python train.py --rope_fraction=1.0 --tie_embeddings=false --init_std_up=0.0156 --grad_clip=1.0
MLP neurons of a small language model. Each row is named by its layer, matrix (gate and up: input weights) and neuron, and shows model dimensions 512-607. Each number is 200 + 30 x the weight over its row's rms, rounded and kept within 0 to 999. A neuron's up and down rows have the sign that makes its largest values positive.
A block is one neuron, or neurons of one layer that tend to fire together. Before each block is what it responds to, as a language model described it from the Wikipedia text at the highest values.

Japanese given-name endings
L5.gate295,217,203,169,242,170,194,222,165,240,179,188,182,185,246,187,194,175,229,170,169,234,193,215,151,181,221,222,221,182,211,159,144,194,167,165,195,222,168,200,275,205,246,182,193,184,241,229,205,261,257,161,142,229,212,194,195,197,142,185,256,213,242,220,211,175,234,183,148,193,207,212,193,190,187,236,168,203,197,187,241,203,221,267,248,113,197,181,202,220,206,235,169,186,212,190,161
L5.up295,198,235,207,184,201,228,188,194,219,203,227,212,168,257,215,212,174,217,166,189,223,149,250,169,187,194,189,181,166,182,200,201,217,224,192,204,239,181,163,232,173,216,185,218,210,199,203,190,196,146,131,133,246,175,217,228,218,180,181,202,200,243,269,234,209,201,164,197,192,183,185,192,181,216,177,190,195,129,209,221,203,221,220,211,215,158,170,192,178,215,165,197,187,200,216,142
L5.gate299,202,222,172,255,228,175,191,159,173,221,194,199,197,183,216,192,166,216,221,151,179,200,216,185,212,189,233,197,140,136,177,168,184,186,151,246,233,186,224,224,151,201,166,197,208,210,238,202,188,175,220,179,187,180,208,168,219,231,129,240,142,240,154,228,172,209,178,221,220,198,204,196,200,150,194,216,231,181,153,227,187,233,217,225,211,211,237,235,243,182,221,204,228,143,208,180
L5.up299,203,188,196,251,205,211,204,220,235,165,154,206,208,219,176,247,160,188,256,146,244,98,234,248,219,196,193,210,168,185,193,148,197,262,182,223,221,157,210,180,210,177,221,147,212,202,217,183,197,235,205,177,231,208,190,184,221,173,155,280,149,266,179,243,241,251,213,178,221,269,256,234,193,153,179,215,197,204,204,194,170,222,194,178,169,224,200,260,234,156,179,189,222,220,223,177
L5.gate950,218,232,243,209,176,177,206,218,203,196,226,187,211,202,171,138,196,177,235,242,227,235,153,222,188,236,166,240,150,220,184,217,209,206,157,185,222,120,225,231,230,216,219,153,209,216,191,232,223,184,236,177,174,230,182,225,187,232,205,141,164,196,245,147,204,179,235,212,209,173,229,184,191,181,180,253,206,159,209,234,225,191,181,221,221,194,217,189,245,211,217,210,177,187,246,214
L5.up950,241,208,166,216,196,187,225,163,186,216,189,188,213,204,224,196,223,197,211,217,268,162,161,223,198,231,199,240,171,199,217,159,215,169,156,249,156,160,262,223,149,175,227,196,256,190,183,231,240,169,162,220,199,219,222,234,161,178,235,215,164,201,205,152,233,200,184,244,232,128,285,210,227,189,237,231,240,194,249,190,197,187,191,204,202,218,213,156,180,180,200,211,216,169,199,245
L5.gate1050,167,238,230,170,199,181,213,175,234,226,225,199,198,283,220,248,200,237,170,184,199,159,181,161,201,147,246,157,165,209,200,168,211,196,203,248,193,196,185,239,168,221,183,190,183,176,238,215,230,169,200,165,234,178,230,213,199,221,173,185,227,266,128,194,189,194,131,193,99,208,198,227,178,259,181,210,211,215,167,225,163,238,156,203,216,188,234,157,187,224,153,176,162,202,238,188
L5.up1050,242,180,191,162,216,172,210,204,214,205,214,238,180,154,165,218,161,243,227,187,232,240,211,191,202,214,240,143,177,182,189,235,218,213,189,223,116,182,201,248,140,222,168,203,221,237,215,217,217,200,177,165,182,209,126,247,206,207,244,219,182,178,167,152,192,214,213,191,234,217,187,231,221,271,251,210,221,246,237,205,174,170,239,183,204,193,150,204,200,256,214,174,186,195,178,189
L5.gate1168,229,185,181,170,158,197,216,199,193,190,197,205,165,179,200,235,149,170,241,169,195,210,206,263,230,204,157,170,184,177,192,204,207,170,141,205,226,159,199,219,200,186,126,185,192,237,177,184,218,193,214,170,193,207,227,196,201,170,147,176,236,184,243,185,174,245,198,162,214,176,236,164,213,228,179,240,147,209,217,269,186,197,198,210,181,132,214,202,154,202,211,242,166,178,193,261
L5.up1168,184,145,221,214,169,225,195,192,178,234,161,208,190,208,157,177,150,259,201,246,149,214,160,231,239,215,238,229,198,235,197,236,212,159,202,204,239,192,143,219,255,192,195,188,215,177,229,182,186,249,186,200,190,187,216,171,195,198,158,196,190,226,137,212,142,209,227,138,161,175,205,205,170,182,143,244,215,176,232,180,251,203,237,174,255,232,111,166,212,193,201,215,173,273,152,189
L5.gate1264,201,230,221,183,201,197,183,167,220,175,187,173,203,184,204,175,177,192,237,207,162,229,243,174,173,171,255,203,167,210,215,179,131,185,187,232,224,153,246,184,173,224,246,165,207,220,208,242,201,216,171,220,209,192,172,181,216,176,211,244,198,242,214,170,217,207,242,138,204,186,178,230,181,236,228,204,212,261,186,218,175,172,188,191,168,187,180,181,172,221,174,196,245,229,191,176
L5.up1264,187,195,199,199,220,191,162,273,200,247,238,195,239,250,234,184,190,236,245,169,238,198,150,156,212,216,216,164,235,213,167,231,157,218,201,222,205,215,203,181,228,156,223,197,144,183,196,210,194,156,202,175,185,197,165,178,204,237,142,186,163,138,178,173,159,220,181,221,206,220,157,244,146,240,151,180,168,191,219,169,211,207,200,232,200,219,216,195,223,189,195,195,193,224,249,224
L5.gate1807,186,169,218,211,180,177,200,208,181,200,218,235,264,223,206,192,184,247,176,149,163,176,183,198,247,156,202,180,229,182,190,173,204,186,190,197,166,197,198,177,226,148,219,157,188,226,204,240,201,241,249,142,194,214,194,186,184,182,134,196,162,193,149,214,159,270,162,181,233,250,159,179,198,178,230,210,154,168,218,221,239,145,171,205,209,228,192,201,235,218,201,195,226,199,162,181
L5.up1807,219,204,195,215,181,139,230,168,190,231,181,247,191,246,223,235,203,178,183,255,204,183,205,212,190,203,194,222,217,216,224,235,168,227,228,188,145,165,210,164,199,87,222,201,231,208,194,185,193,181,226,184,201,181,182,217,224,189,133,184,226,174,185,187,154,229,137,266,220,231,177,219,204,182,202,222,203,225,242,162,200,219,214,180,173,218,193,203,225,192,215,273,179,191,171,178
L5.gate2037,170,164,143,219,191,262,184,200,184,231,172,175,171,226,290,182,203,219,150,190,213,173,173,164,207,172,246,219,171,191,207,217,256,245,252,216,222,181,224,185,222,182,195,169,183,197,238,163,209,194,211,166,207,134,168,214,220,288,186,229,153,185,249,213,211,218,174,200,185,215,225,230,229,167,196,193,148,178,165,219,138,193,228,207,251,175,192,192,211,226,230,151,173,212,214,177
L5.up2037,194,172,188,224,209,179,174,188,219,227,224,186,176,175,168,176,158,252,185,203,206,159,178,223,173,221,173,222,185,236,185,198,206,262,244,175,211,207,207,230,156,143,210,194,191,189,182,144,201,228,198,169,196,206,145,243,166,166,198,236,229,198,207,212,213,188,204,157,194,227,218,265,209,188,197,201,149,226,219,169,163,204,208,183,193,165,171,243,187,222,213,162,177,217,211,139

Repeated rare name pieces
L4.gate364,199,228,143,229,161,214,215,208,214,161,239,246,229,224,205,177,230,152,201,228,192,242,185,265,228,196,196,211,229,175,220,162,230,235,238,207,236,207,199,190,203,220,232,172,206,193,183,141,190,245,163,224,132,210,227,196,179,200,147,213,152,215,108,217,236,241,192,200,229,176,132,181,257,177,233,192,174,196,171,217,151,191,214,183,185,171,194,163,239,183,180,216,181,208,241,209
L4.up364,206,268,195,181,274,235,243,159,247,128,248,187,203,209,199,187,209,193,234,198,180,137,157,141,208,170,174,222,207,196,221,234,218,142,178,191,212,281,254,195,184,236,161,184,196,191,173,188,232,224,205,251,167,209,181,224,257,190,180,193,187,198,236,221,213,244,200,199,205,186,221,265,192,203,180,182,219,229,214,205,198,190,205,163,222,186,188,185,182,207,176,223,216,203,221,198

Japanese name pieces
L4.gate235,221,212,195,251,195,186,218,230,237,195,229,218,146,194,178,210,148,253,208,236,233,172,214,164,164,175,192,262,225,172,169,117,176,168,177,258,214,171,159,220,199,191,179,182,200,219,224,209,204,188,143,151,224,221,207,185,198,206,185,201,156,166,248,235,166,235,209,170,167,194,208,212,237,163,214,241,185,147,196,193,198,216,227,231,220,139,192,164,257,213,172,180,225,224,228,203
L4.up235,240,254,201,247,253,205,201,200,198,211,209,241,194,196,207,153,172,203,270,264,239,200,179,180,209,176,199,199,230,180,143,132,206,211,202,265,183,180,191,221,157,191,220,192,229,179,164,212,270,184,197,150,228,206,222,188,182,224,218,226,165,186,228,236,216,250,205,159,183,184,216,195,211,213,214,237,134,129,211,208,196,143,178,226,175,139,178,213,257,197,223,170,179,197,211,212

Name-start fragments
L3.gate278,175,211,271,233,226,172,225,253,205,176,169,185,147,213,222,115,204,194,192,151,210,140,227,130,192,153,137,243,194,156,172,139,204,212,129,183,261,210,221,211,200,230,186,238,251,183,168,164,222,176,284,193,184,237,198,188,162,181,176,203,202,229,159,177,174,202,240,178,209,156,190,108,187,213,259,166,194,221,206,215,184,167,171,204,210,156,188,235,221,179,170,170,188,194,208,225
L3.up278,216,186,262,222,198,161,206,161,215,215,181,215,149,207,217,196,211,203,191,239,289,153,225,197,227,137,172,214,210,180,230,211,178,180,188,167,217,173,210,240,143,179,219,228,239,206,179,232,221,202,227,183,218,165,218,158,227,200,215,202,267,178,192,221,200,195,213,165,182,170,210,204,194,228,169,211,219,222,198,147,177,182,201,262,207,172,214,232,218,224,92,216,214,185,231,238
L3.gate355,205,192,159,213,223,214,258,190,225,178,174,183,150,251,188,184,198,176,184,243,184,192,190,228,230,195,210,250,213,201,188,117,273,194,245,203,179,214,171,255,228,183,189,213,211,222,177,210,208,176,250,167,180,206,224,153,150,182,237,234,244,233,205,219,217,167,226,194,225,151,204,220,189,153,206,205,109,193,215,148,198,193,181,172,177,193,214,253,177,164,210,195,186,152,182,212
L3.up355,236,187,244,243,201,144,167,170,245,202,211,186,166,195,226,196,204,205,182,202,223,224,226,240,194,213,199,146,223,177,228,185,201,190,199,181,213,228,166,212,211,250,238,185,213,250,209,224,191,127,131,182,178,261,237,182,159,203,307,221,194,193,203,179,153,156,165,147,241,188,197,140,204,224,198,123,225,230,219,235,222,222,163,172,305,175,234,234,160,221,204,198,222,182,195,157
L3.gate739,203,175,238,244,175,200,192,203,173,165,194,188,189,167,145,185,192,209,204,173,136,233,208,210,210,146,202,187,176,201,145,204,194,244,180,202,179,161,183,231,153,169,233,207,164,208,217,209,205,240,195,222,182,217,257,202,163,208,205,224,144,174,239,158,167,196,218,250,168,198,167,190,223,179,187,137,201,181,213,206,191,167,214,176,216,214,197,217,174,183,152,182,177,255,214,194
L3.up739,177,210,205,201,181,244,208,229,206,280,239,192,222,225,240,193,157,181,241,204,195,153,214,219,199,155,202,199,199,129,180,125,221,204,236,240,222,146,195,212,212,171,226,238,174,195,185,148,147,239,172,246,224,226,239,212,205,142,206,167,224,237,226,205,159,174,276,223,207,164,230,194,221,262,207,187,182,204,201,173,197,175,201,170,189,237,166,224,207,208,224,152,213,202,205,129
L3.gate857,206,148,231,208,156,156,244,195,224,172,191,154,169,176,205,202,203,216,210,238,220,196,224,218,187,200,195,191,160,205,226,170,169,204,199,203,141,206,238,208,172,206,173,219,202,195,164,302,194,205,173,197,214,233,194,179,206,170,193,177,205,253,173,203,194,135,198,214,210,178,153,215,243,158,212,177,164,177,156,249,290,225,165,191,240,185,155,242,178,212,182,210,208,178,186,143
L3.up857,184,243,188,219,200,203,204,193,240,204,212,247,221,177,235,232,192,168,222,235,201,168,224,187,184,162,203,259,180,172,195,218,207,173,183,161,219,216,204,218,196,208,192,209,168,160,190,170,183,175,202,209,234,166,183,184,218,209,201,215,206,151,165,238,155,227,185,216,225,182,173,217,225,168,211,186,204,155,167,236,173,184,175,188,233,201,228,244,225,217,220,191,179,238,197,195
L3.gate988,247,211,246,150,164,146,185,229,197,194,172,224,192,208,178,126,179,198,188,214,242,184,259,193,193,186,203,254,206,162,206,176,204,150,216,163,213,200,212,175,172,211,203,231,181,271,177,246,239,187,183,228,172,135,180,166,169,190,278,197,171,224,204,202,201,180,229,190,172,196,218,196,197,241,203,207,188,194,219,209,171,244,226,254,159,183,211,201,203,208,156,187,198,129,268,253
L3.up988,187,206,220,207,186,198,179,133,235,159,193,195,205,171,256,189,213,184,169,191,169,246,205,165,216,183,169,200,202,193,242,164,180,229,225,201,204,222,197,223,212,163,211,164,171,189,214,201,202,145,196,171,175,217,271,201,201,179,231,230,202,187,194,228,169,187,140,177,193,139,228,157,195,233,174,220,139,174,158,180,179,209,173,209,238,202,167,221,214,221,222,182,187,181,190,174
L3.gate1199,199,188,183,223,183,225,189,138,206,220,168,221,221,213,183,160,192,191,203,192,170,226,224,243,180,185,200,165,215,184,160,127,157,216,253,227,211,132,195,186,190,178,210,210,184,214,234,208,186,222,266,163,144,221,233,143,185,146,222,172,209,198,278,222,221,244,186,185,224,203,213,126,255,199,212,215,163,238,168,148,213,207,226,231,193,187,155,206,227,224,189,172,215,187,192,177
L3.up1199,181,160,154,246,157,208,228,194,177,237,190,228,222,194,211,270,255,196,185,215,211,211,180,201,183,195,234,193,209,197,266,186,186,262,196,218,172,176,157,142,194,282,216,213,186,192,193,228,225,239,195,196,154,156,196,194,146,169,246,215,163,208,195,174,189,215,195,194,318,174,201,210,179,185,191,229,227,199,230,226,207,204,201,170,214,168,209,180,182,200,194,175,216,140,205,256
L3.gate1632,221,232,250,204,209,172,205,115,235,169,188,239,209,162,184,200,210,182,162,195,150,234,170,237,211,198,189,202,185,169,203,186,214,186,202,170,250,191,197,219,206,180,171,209,211,233,156,222,208,179,163,199,187,144,288,113,178,195,211,213,197,247,263,205,229,223,200,174,172,131,191,206,208,210,178,248,127,185,159,204,161,186,241,195,201,215,219,216,242,202,157,172,216,243,197,203
L3.up1632,236,206,202,214,97,167,237,166,175,219,136,204,202,234,217,216,143,136,197,206,224,161,212,197,170,220,187,192,206,216,192,230,202,158,173,188,216,148,172,268,212,180,211,192,164,170,189,253,203,146,217,240,214,125,236,208,165,201,199,209,192,172,209,243,182,211,202,195,209,179,207,230,226,183,173,205,202,215,230,218,166,243,188,234,222,175,162,193,192,251,269,206,173,207,207,200
L3.gate1759,141,244,161,228,112,143,252,156,201,189,219,221,186,165,218,189,180,123,276,211,178,232,243,198,201,194,206,281,190,159,224,219,216,185,189,212,167,186,184,243,152,248,159,182,180,242,172,188,153,165,221,193,194,204,232,206,205,172,242,210,159,220,189,229,218,164,243,241,219,203,182,209,214,201,229,244,186,185,264,207,205,260,150,176,213,225,143,192,208,216,205,208,194,207,199,174
L3.up1759,195,163,221,207,123,261,195,191,227,227,166,214,206,189,270,180,160,137,176,208,158,233,180,214,199,232,286,219,220,253,204,183,238,195,176,220,216,252,183,270,215,269,180,187,205,180,158,202,168,193,199,204,200,169,232,158,165,141,185,212,253,168,188,208,163,196,224,195,212,180,188,246,217,268,192,210,190,204,169,191,163,197,174,179,212,142,221,223,261,229,233,205,195,187,203,190

Rare-name opening fragments
L5.gate397,157,207,251,201,155,218,217,192,211,151,200,165,216,224,252,197,217,164,230,222,198,226,218,219,216,192,126,219,142,198,173,228,182,234,159,127,222,268,195,243,241,224,194,214,311,200,208,199,159,213,143,206,225,197,235,219,175,182,206,212,200,208,148,189,203,229,139,202,189,230,191,215,217,221,203,218,142,166,177,220,210,248,169,171,222,232,187,225,216,210,205,249,185,195,199,191
L5.up397,178,198,223,204,233,185,161,192,189,257,218,218,201,156,260,182,206,269,168,146,263,190,193,183,187,240,226,175,166,196,198,223,159,219,206,235,234,188,183,165,235,201,246,128,204,242,234,229,158,235,209,241,231,246,209,184,185,168,175,256,226,187,247,224,227,226,196,239,192,173,249,255,198,173,229,140,202,179,181,204,227,214,184,171,151,173,171,209,219,177,216,207,181,199,193,187
L5.gate599,164,253,191,268,140,185,192,205,159,221,187,197,240,173,178,258,160,225,171,235,218,220,147,254,204,251,216,220,192,142,187,194,155,182,248,185,205,235,242,195,186,111,266,208,238,150,238,190,223,217,163,175,141,151,161,263,189,150,231,227,167,196,227,215,239,203,162,197,272,164,200,204,243,236,147,226,178,169,195,225,205,200,228,201,201,180,234,240,221,236,182,162,220,156,216,177
L5.up599,226,214,195,261,166,135,187,213,161,199,210,268,153,206,165,206,184,196,182,239,205,162,202,156,213,281,227,207,204,146,280,228,182,230,214,216,223,203,154,195,167,180,256,186,200,198,241,176,238,204,188,203,197,169,216,186,218,141,210,241,234,196,199,190,220,215,176,186,216,229,194,239,196,201,163,182,200,169,201,210,171,185,238,182,231,238,165,223,232,211,186,201,254,219,262,208
L5.gate885,198,187,203,172,148,232,94,178,178,155,192,215,200,206,171,207,176,213,171,232,161,185,206,221,171,168,229,214,153,195,225,163,267,178,202,222,250,268,233,192,155,190,196,155,206,217,216,218,226,209,225,217,184,193,185,199,201,186,161,215,231,183,198,187,224,182,245,191,187,169,183,188,212,217,240,217,177,188,184,229,184,174,263,199,209,197,213,141,279,191,179,127,154,253,178,178
L5.up885,228,243,159,211,222,246,269,196,194,247,166,218,154,174,279,200,195,160,125,204,182,256,205,182,182,272,177,208,209,194,230,199,157,248,190,223,168,156,218,218,182,231,214,211,209,156,173,225,170,212,203,211,188,166,220,172,178,186,208,204,255,205,153,183,179,212,192,200,188,221,209,207,203,182,197,208,180,216,229,248,219,246,184,251,220,202,188,209,143,154,216,261,241,216,200,166
L5.gate1300,204,194,224,203,235,202,184,202,169,219,181,167,206,194,228,235,160,229,213,161,165,163,174,218,161,211,194,188,238,207,166,246,196,276,210,234,209,226,207,172,172,202,185,230,255,201,224,178,176,223,208,208,151,188,201,237,174,128,202,176,188,184,201,180,218,250,216,174,245,179,227,168,119,228,196,210,203,235,179,182,267,214,182,198,268,197,161,155,171,114,166,165,217,200,216,198
L5.up1300,157,199,182,224,124,267,173,173,193,218,193,177,170,223,249,205,213,224,188,181,217,180,236,244,191,163,182,178,181,207,193,149,221,213,187,179,252,125,184,136,210,225,204,176,222,200,251,173,224,200,210,180,188,251,253,277,161,228,244,228,188,236,213,200,216,182,199,136,235,228,217,192,224,207,250,212,221,224,219,172,227,204,220,224,185,214,178,208,192,255,209,249,183,161,193,141
L5.gate1454,153,226,234,207,232,204,163,190,215,180,188,193,181,207,300,128,155,189,159,181,165,199,180,185,165,173,222,220,221,184,198,172,183,194,238,225,175,185,185,204,205,193,175,168,204,180,194,204,198,212,236,125,153,195,181,183,209,243,193,168,186,218,203,203,215,227,184,240,189,186,230,205,70,193,194,210,200,222,111,213,183,178,196,253,176,153,164,223,195,211,165,174,197,221,200,101
L5.up1454,173,161,160,251,269,142,192,203,231,170,162,192,187,201,278,202,177,229,133,255,213,208,223,128,235,221,245,229,187,156,223,221,193,188,197,168,215,193,186,174,237,214,177,222,192,226,216,224,172,179,211,204,221,105,171,165,163,214,182,220,171,198,199,219,224,192,222,221,204,195,238,168,175,226,179,225,163,209,183,226,185,154,132,239,206,208,216,180,164,206,232,227,164,186,218,180
L5.gate1731,217,193,204,173,210,202,297,177,161,172,226,166,194,211,214,181,182,219,163,189,178,232,173,241,160,215,185,217,274,220,174,182,168,262,198,170,198,237,222,201,217,141,166,218,304,259,186,177,163,169,219,191,206,177,213,244,243,214,172,176,210,168,186,226,177,278,227,244,174,190,170,178,233,208,240,174,205,210,168,225,198,178,162,153,136,170,237,153,181,152,194,246,191,166,198,206
L5.up1731,209,189,183,276,200,233,217,244,221,236,264,195,214,252,266,230,221,154,187,169,191,190,203,218,218,211,171,230,222,227,212,177,174,214,188,246,205,188,207,211,190,255,247,198,171,225,252,212,211,230,234,221,206,216,219,207,174,180,174,212,220,160,185,213,233,203,189,170,265,194,161,194,218,165,168,168,194,234,266,212,220,174,213,192,266,153,209,261,227,216,170,231,181,217,195,218
L5.gate1819,128,221,230,181,219,196,164,194,229,209,130,211,201,177,187,207,193,207,186,220,145,229,202,197,206,232,205,232,214,199,187,178,244,153,234,219,182,193,235,188,189,276,132,176,224,194,150,170,172,184,210,194,229,185,204,177,198,217,144,252,153,171,230,176,154,182,248,183,184,236,243,208,187,262,241,256,185,162,182,182,222,172,207,189,247,195,195,172,225,201,257,215,195,215,186,189
L5.up1819,210,192,214,217,193,234,192,226,193,162,188,234,187,218,207,202,187,184,211,160,204,165,194,182,204,223,226,164,241,201,213,124,258,191,147,166,204,201,131,219,209,192,239,197,249,179,221,227,166,143,183,173,228,200,201,141,227,174,199,246,145,254,196,223,203,179,171,181,221,214,189,134,219,242,212,207,188,185,209,223,192,150,184,210,179,154,225,207,167,177,215,233,168,249,125,232
L5.gate1944,129,184,210,253,201,152,208,218,167,175,211,155,203,172,261,219,246,226,173,195,241,165,183,224,209,163,179,183,282,225,204,256,199,176,199,201,214,186,205,252,190,189,184,191,245,217,207,179,228,133,209,239,191,223,184,229,164,175,183,177,198,172,142,234,235,211,195,183,206,205,220,197,236,214,214,151,196,227,168,156,241,188,220,208,214,161,209,208,199,141,212,227,222,171,216,179
L5.up1944,203,204,192,225,211,237,209,237,232,221,172,180,194,211,221,179,173,178,212,241,203,172,199,196,184,190,217,211,233,182,201,140,225,219,208,192,170,244,170,131,165,187,253,153,181,202,238,198,221,177,189,234,194,205,223,211,183,234,211,199,156,214,186,224,128,231,176,164,178,166,161,190,199,242,208,216,152,189,216,193,265,216,214,191,198,202,232,207,226,219,192,187,128,208,265,245